Weights of a small GPT-style language model, trained from scratch on English Wikipedia.
Size: 14 layers, 2 heads of 128, MLP 1024 SwiGLU, vocabulary 4096, 16.8M parameters.
Training: a variant of Muon for these matrices, 786M tokens, 5993 steps.
MLP neurons of a small language model. Each row is named by its layer, matrix (gate and up: input weights; down: output weights) and neuron, and shows model dimensions 128-255. Each number is 128 + 32 x the weight over its row's rms, rounded and kept within 0 to 255. Numbers have three digits each. A neuron's up and down rows have the sign that makes its largest values positive.
A block is one neuron, or neurons of one layer that tend to fire together. After each block is what it responds to, as a language model described it from the Wikipedia text at the highest values.

L9.gate87:146119125132069111108155216169148094105048114065157091155150059078116115118134141121171111112148156110138116078090114142114164142119083152099187116141145146120137081131121125119171172122123147118126133108077130180191143069137129122132217133110095161186120066154150158140128207144107111165172160110204106138128085152133158138141096129128118163119124033126140139116136123144066123090126
L9.up87:142116046125046145151163135187198107175178064142161093145147128122226149108162115065090087117124150120129147126129106106156145123137120150196182169127157157197137147116116100194123142111174087139103107133109109125098118096167171092189105121085109167094165110158098106139090071187098115125199186131123148133122069144086135144150126113140184186142165113145146065136151154112096080131122
L9.down87:145145134111107121142119176151178159178144090115091174150152099090118165114119217165108113161060150074115148114162097138109092151123134186175115195144155127153176132124093133089115104129138180119082185102124186116162158114098113154093087113181138191132126092114169098123135138102157182105178175155159097099084100128131150162119136086080112170080131128182159114139140079140125141138085
Description: Preposition before a date

L8.gate22:129089133134155111162171152136152138122118068121131182121185108162149166108094135151094082139154066121099197110146131093122156091075134132153114132147114134181133093106140081131133117160115182057093153129197139128154049122130128141099114057158118188154108113094108132094100137157120125121145127098112074149085129141111124140149140144139128157103140077066184137162155095171103103178142
L8.up22:146193150112136152085140128123115145153163151135131115148053137083145136088156143122076152216156142121115121126134079133069148132182117102114136085182097154156167088154118102073086125135149162077137179076134167141197118187155070093134098138131107116121083117139191153131148094082162128165143140145121129140118173108090073163139125149173159170137109138126150085151136094145124134105134
L8.down22:145160235126080129081147215102079098150139088127092110129111099072135126056078156115126075127112144141194085059113119146123154133081182059146136126140104134184146096124139130109104146134144139093096139100135125110158089095129122095154126127134079161173113162141184070134116153134169103184164149090130094106153122162109076078086053145123116149077143120107139117147130107141116106121088
L8.gate130:154104095145166116109117152112131115125113121168147096120128158101154174149109106138111136117184175144151109108206122115064140102093153113176188032124150068152155159074142049135084112201139142128148131102141109115097097160112164125114103110080111172167094117138166129070086123141131105138118127096083079090125121173095148153188090132070085172151144121172117177109143122089145176198085
L8.up130:129066130164143173078071137127093123150168156142141110140167132149132092169132152110116112088123119145117202118201199141113116152090125108098131110112099135189096181100166120175182098103098157155146119046114060053128155094106155123170112144109130145123125052178147140131164113064122078143135216132112080098155099191136095119156124173167159141117101068090106109160194108115101207092137
L8.down130:143165163140159146151138147127161136201111139078163159120122149166168118174158153114144096081128111171171140140126155161151091119164131137101133157175119159090092154130164127107120069159133141133183134105115142088144186160154084131095170146138074152106131114200196120165111092144142121108149181158081171116088140159140099161102099117101173122109149095146142129175190085090168179106115
L8.gate780:097136138128127115151193129133162147160072125099128084108107135074173140096102157147160071110120090107106139040097120161065106110193071167132147161107117140117128069173114120108099146093082203154147164139149114113097155130107139195110128141160099094111106171074079131094142157095114130207137146170127172101087131098078093110129092137079187132124083130098172160155160080116140155105105
L8.up780:121099138108034102133136118133117160093099178117076149125163132100178148127150131115138082132145142140061127073120059126121100135128116146173108163124097149156085125180063127128185105100100139106102143095153143117104157128176153136188152072130128119146122103158100160108145129117191149099174093131135136165118069139063084146192148160105154144120141120098126142142108136183066114094103
L8.down780:131132221060078109131156125127162101147113108072098125120126117104113149148101163133137088123155101110069133121177141092133077127177069152100143199135136146145107156074108141078142094108102135057186087058113149066096111113136077124156105157150085130146105106107140126117176110112094134171126125149112129076125124136137147114124122099061052195116135051126132125160139105121158122177151
L8.gate925:151117131145161096169086090142100134128135161073107234111169058072141103094096103107129097133190135179103166141133121148143126078141099151159136149129107138190147154194054147136115144092155132093087131115187128080110142196112060097155160123168160114153099108167141126117141109135178120189165179106130134111137037135093069121174106146087111119095075119116153108141124169156139147127046
L8.up925:110149197172079179151124098076072097142140145118076161133127133124201126139115144127106229112156117101179090087128120156085084169188137151129142145127162148193096138128110152098075146128154127136106126117149157129155207118131054123116161108110131141140112127121165137079142088154103118121201146127168083150119123138015122118139089104112135139120090164144141116119109104138162134078105
L8.down925:173113182158126147141175065135116153141115095106120156085146126180102093174144125142123166106122092138152096105131173205134067129106134123112187078102126175158113093123097110110122142215023103126125122168149097102134077147114126075151161134073139097136174148083147098090120127129119066148186089086110157125144164116120126153182115100142118126130142119125114123088100181086144159112155
Description: Words preceding a date

L8.gate442:140130137130043115078053130153135187142099127148106138153111112109115131081120077141133099115173074175137129113140110119122179167151070137099064099088095098133194085101106182162117153166114133093172102161120101125145086130149140106097143116178135199173110145158130180156099120152132096064130142142111211193133136100188086116236139152126083110159094104098114145140077109143171075117114
L8.up442:169115118096089115140121164122108166120100091191157136118171117125106100100171148126124118166092130098082065119115089125181119214153078127088134183059104153193147143105076081144100115154100117139103112141122152165151087173145155122160150102050164157170155112160157154103163065149094175085130105122147129107176125076120118108141044167125062140147149152154143069179152177168156104151100
L8.down442:118148084129106105160083102137166133060116079097137081143164091113100161102098148115163121161210139148109095157112107136130076131186155140169120139179115103135147162092100135148074139107125156148073104143179113149147139120165101177125140141067110121152134121097134167117183118106085116111153183091091141137149135122152157106114097116109122108118105128140181079105141147122137134126139
L8.gate890:129108141095111097169104171114157193121116142112145148136120121183174179107119141144155122139163079155096141139068057173106089145088126128134084112097172064154172166140124178149165156137144064164102110139053156143121149160141160182130150103104162122133086103159124183106126190167104114152138116124103110108134139123154174103169108118073114154135131139114173144145047085135143167108155
L8.up890:127161115114102121110126089131085178138098162168141138126080104146163155077153154160128109132085144101095172133144132087134118156133099113090106094175073080134125111195091087167093133150127128075140085159158126148107126152095144145094147169072110103150148115128147152188123167224137051128169144105100130150171101129141162087095096105152093114089119138146179162115065110153104097051094
L8.down890:123149102098130061116116117123113127059102150139156111165161125148156122082127108128144084109121122096099179150148130121191188063157092117079089170137083153116152074207128126120105160129089127082143140128135076194111106083210087157115112173153152123148100144125155144129129126174111124128137230133149138113138168212152151146095183167126111086107133093130108146127132112127016092118156
L8.gate902:131101133121133110052205125113111149145131182122061099086137146136190139080172140171134146097134141196095151138129147163152124099176132124128139080147117103116086159084113115161125124119215116120155133138137160130155134169126162076171137105101130139087061148153102162124128130179114151129147113148099112118104101113112147107095081152156152165120169154113104118131134091191156131086039
L8.up902:113152153113093149102124181121172091095113136095117059169162144192203121146120092137121184173142145214120111141130006112105152115079135169105115066089120157131151125080114107172132137115127086077168177113131131193120153153074145085074141100125157124099107118135155134106144108134066131129144073126157068127068139077137139107131126150104084131158038119149120123116097082155135161117103
L8.down902:071077089112108063135147169092120110102102092128125154140101143142065106137091069138072148119133074172125109132112064162174112133170126164160151107087128152161130075112108165094084137163114190140132096107103112185111122137113042082093106088181178109155137116122095166115159116077153175105074177107115137134161151103104137215098172186174155104168060178161074072132064167125100139118127
L8.gate938:154147129149105099119095162116117160117137163109139088140108126129134133099116116099114083109153122203110090172111128117102101120108147135160087194107104068153169146124154164164151129182158178150176127096120173134075088148139132203100166096139127157121090102142117126132206146148128091127141109092106109133096113153125185130092125060138173069135084181100160129180094123177103197115165
L8.up938:082100090172130108111140145135139128178145168133074072151145108088126118125110113166149088117199115141118092116129176139130182127056119158134082225123128078146171142146112132122104160228159144158183159115117083101154121144143105145093124124148073086151105139093135135144113113101110071119132173112118085132131106151089182095164126076105105146155152185112123112057028098154081167119135
L8.down938:097128113116090137126157129204135084134111097170085150093155110176160138187141120099122150146084171081165122102143106156163106112170142129124115104136155132102113104112126098104109099056151107111080143125092082170195099109153148061138096133121105123142144139160121135136050084132132150126174150151102105090146120165147112130125132150127120181077152092161081129075212148082125064145127
Description: Table numeric separators

L9.gate574:119122170124102127177167147117142095175106086088144104065119113103159184100109091123114132111165120168137132135084167147149141136181117147121137086092179141097121118139116174108107135136214096099136076127099106084120116124175119105128135099160063140133104146092079130177062117120109144215075117104203170156124126080116126134097091081081131124116070157114098108091164125143107180102159
L9.up574:170157136164146082134174115103134209102075182137089129127135154110157165158078071130113166133122117086108148180138162137087157160172185098165089139132128097106091103143128091119133082166143118150142135146136130145160142124101128060126158134115195111144124130130132086152169147175038156137162073078132157107108167104145119082094155184136127070140116158153139122119123146100182156126107
L9.down574:203132133142106126108099136122093108115171176144106077126165147138124109125100097154131144136119127169070119142124152203123125143082141092106105088089144032149098153167115161141086127191129107121067101128177124131113108138124121126106135109103117171111162092113085145122100172161110137146145086087138180160132151127121079076107121142068183135172124193154155123095166127079191129054090
Description: Word-initial O fragment

L11.gate4:113187071114189100101144218150161160153177094136110123114113071141116067174168091130133136107154135093138139110143076187105084109099117130179077094154151091150130103133108128100108132136142103114166139068146110133110145124123147146166157193140195147141136118136118056094140196116154128183126154150200119201109151088199156090141126117180149184143147050142132139130119107128087052174148
L11.up4:198145122135143103159108142147048064119088141202117108136101157133151131089104139138078167088110149185145160164178141186130140034115076116140103109179162159152061140126143119141147114179124098126135144121139120201098063132073125171142136128151108175147114121153143123139164121163152164095141161131093152157145098079101168106092150107128135167141124108121143157140173143157108122141089
L11.down4:153144110099151139119103115099125146123120163171176120196140146119164135221120133177135193082137164130202157117137133189122117168085105153163152119128138096101153134119192141155081128084153165118113163176123157134082056111179158124088117127137141120102116152127137121116132155160118163086114111133168105140114152152161084095136156102151134042120104126109135142156108102155148152150147
L11.gate287:164105131137111109133135087155147163151118255093190178092122133180157148114102099120103132146204160167144089081193115149165092149115148135123160177144117151139096088118121218079080107126114200156095134108101161190116092118160142079093102114131157089152111133130178143158179153120120072102134160084093158142080143099176114119149121104134116124071102158116102148129085117133177093107179
L11.up287:144146125174043127154143090133106125084091090090069153134131066154103087045092117130106107081117166090151118128153090127148154178163082122169125098088094130149130176088185187116142155153117121120123117149076158129146133150143092104139127132148107086054082138125156093113145143180147133155116128081093161081153144182170103147210134123142181136115108165081065125136132207147173153144120
L11.down287:125199125149141146125142114163129094142108097074124202107090128117140124110107168146074130100098184156130213143152126174137148174102144167162150111180125126162128118183134131087088093156132164197138157101094161122182142127155128110126155124083168048083117187115141162207061157130114111122125110125160133139124140140116118098177151117103110163133094105081134155161090113109158141101140
L11.gate487:109177125130086228078078094123099134103124113164071114131123086145118111121135137123121091153180135095092118169114157114195133098176105131145102037164163125173187118121116155089137163142115096168121117110118160113192093093156201117156132084119171128139125084149049134165121167132133130149136133106152135152140131151199058109130135136141149111193169164094138144175124088143169116131143
L11.up487:127159115122119115120137090155173111137129104152159125192176090145099132139143181187146134173143119119167149158158184123186188095075071104187129082132148121166151099081131174047141123101135189128096100079168193148130114155185123160119098167083117126131124161089126152084112154146159133128134160152154146109125104149131130148175134103111104152099111137085235185158148166171175183132144
L11.down487:072137134091125177178128086177143125126086104131168154167122141158095136180167183183205133179206146132080162132174124161129064112146104120132182113202129101144126090113129153103151194090062156119134141122135156121176154168160158152136171117119146121117112133145134114114169134159073135046093058149089161155094092074104175105138155106149128109150129182064151121152121085145084155127118
L11.gate634:100125158081180133089098114160139127161085174121128120059141065110120085132083059145124178147135108142123141167137091088206118120112054182165124170167118087127119092118155131097101143167138139126112104059114150137127070157163146084164150107159088119124136143090094110127112163170161182186143119109096087132112173090105145113050132131125127107085162103180146163156127116139089136097115
L11.up634:139136113108168161157167113109087124162148148167152096137149122074198160071126176147123162182096133157101117131134051207172149117148149116153092145141121157154138144112076170128079110096101169124119147137187141099160114119181156136100118149123153155117103114139175035101151139177118100083073129127184119129122108101122093102135156186188074187133111163145144158138089075115132144125146
L11.down634:109084156130169154138119162115093132105098156110124107255154125129102188176229137124121125126090110120158119134058112180107151163087175114114159165158088196149174142140172096100182205121142123117119120113133155101140164083167118097106167154114085123192128118112136147126140152102117156113125137187126139123137114103120152119131115115135106097105104074158106151199114129094108178154109
Description: Connectors and word-initial fragments

L11.gate350:109095099088123140106137152104183142143132110184163149117140188096124130118104039164080110118174097082145116135192121110111117129118165130102173097113181156178150167075197208068097123085191151193131086121085132109127122094103060085145126149117092173077127146179093072158064123110079075110169086104139113192181161079098105128113161133119113137102116156115146097088082140112161120119177
L11.up350:108117095111096166070129157158181151158125146100166050111106092086138179148102166070136176117128137098134108130124137160065119168049138115094170114126124073082134134147118154113151126128094119150163049131219151107110122101103150102135147086117070162161146111179097146106080143062160103166146145076155073117084097055139168090119125106180147114135120139124152126129142125131126137114098
L11.down350:132124065080142099080087122109171185107109128100166154136154084105123122120095176121102071152058165155184072178114138095153163112095173214184131145162163091131128164129126115135130132116072141101142129145138144099108163140093111132127131147169148106119075054151146179107120161159126125156083135116206140110081160154100074105103104100134142091046178129107170139127112101136129090102148
L11.gate371:123059115132036109134134199186105096151136103118152117090165165150061166099097152175156066160109152112148077128204123054114111143153099168174158121121117129147112136115152174131169119099127125082130141164090168174092129102123124103101162106096144184146097114141185159108067135144096136142103145158139109136156064173092151142123172179122180158130127132107125167176127156119147128086118
L11.up371:163059111140101083153147196162127081087158111070158123164085083066069140112117149172148137115112134120075105111188096193086160086103114143161166146136167140184120114159138153140143143109119109106153129094132179144107109110138116126173115125123092180179111090135166121197114111148133177151142182154191071182131121137148133096122138155088197144113156111157136171145147118080111145160087
L11.down371:125110087090201133133117214146130047158057092152121089133120155100104145110090119100105183076120147174107140152126117131088137144179110146121157112181132115154170136130128119119210140115067175148148137125137146109122107111178150169127172146106189083096125205155113183106116087182145145118111098094148155173120108159140136061125132133099129102114104105128080161054034101133118124108181
L11.gate457:130126118146105054177137118165180160094148144067086154171130088137167205164119106144125126125131099130116133096124074122079060126103117111088168134143148156143117140120127143095147144182112127091182113078095176125103101125127114126136115124149101110113089091164134132101127156090145109209093146156122054159170114121106117123145076123072158093095175095148153140165135107165122094104095
L11.up457:096151127073045172150180170159125099086138179160137102110160108107108160148116170149154102099128151100088049084113185137155078127120130131141141113107184112184135160082105134062123121103098078118152131171134118136120151084083098090158139100123079166113160120089161143102135146174144136106162150188159104088141033132049157058136093167149071121102085125143105160120154067134081118153150
L11.down457:171110144138132129147137100077117148087102149161149129150178143169158164124133150027101142103145126157133118108109133142100092096147170190121143115065119125092147106129069113112107104079119118120127085144133087096082131075178127135132078179116187108061150112182114071094166105116129153131123121147099122058134107134112122076160090144164224131125079120110106115114155134126103117152148
L11.gate736:183100101130096151108123126184158124157114160131161125143149141097126149045084176134163179151158187091181132089128047144103151079086130162155137128190141152145158119168133083070156159185111145098077154152109140151122114154057106098182137113106115184142105106160154115119066163086101133175114120134170137072115101151061127137145147149079093117061116086154152162106118079099203129100135
L11.up736:161088080164081119150141123195109147105152060100142103129097072056159171095162089175113160145144110135127116114122076143113080107135129123108132112118144173118129139127086156143142104162172158120025138098108107143122108110088122062125141127151110150099123054130125132134083111161125156115200161150152111149149143164125148092158134142122169123150168083140150126190142096191113131195160
L11.down736:142147140147067148137138146055109171108150099158167160150140085147138147109093170130117096111124084108118116067191122076118067140148122190158154097147108081094104123066147116113143154091165097088208145132169109120129135117107113132151086106128152108137104113155161082112118125111165106134101194111115127064122135140083124141152129167138179127075137162133160167146123092108143128085116
Description: Date-introducing prepositions

L9.gate131:073117085164146140146110120121137119107068106096095169068118127027132136146126119132156114128162122142132122133130127141133147106161106114092111118100148105104151188098166140181098197157136123168091191109136135129104124137179153059123078132098099076151119105113147133139116139100095127108095164100097139127115122094157137095158151085151127121067129100137120114139151107164163118137137
L9.up131:110096114160145149165151106127148122143061129162145126195179103109137110122135152210109166113202126092172121115141169116117150126157135181115141158137160123154161183146106145125125106152102182099164142153122113140171199147139127171110165081108157102138124112064119111143106167129096174153124142125106118108144138126131140101099162080101090181149116136160156088116130123100128079174124
L9.down131:099133095131114081188121070132135060111066140101117127181154135151134118072153084136115149136182141110189126094142123145203114118134112148087156201104214096128137112155171111086115102095158070075131094085136128052147134063163158170141141136063089122084163141139144120161094145079166140075099184124091122139077160128165157163109156130112103093107130183139115179157137140117194127112108
Description: Mid-word and mid-number pieces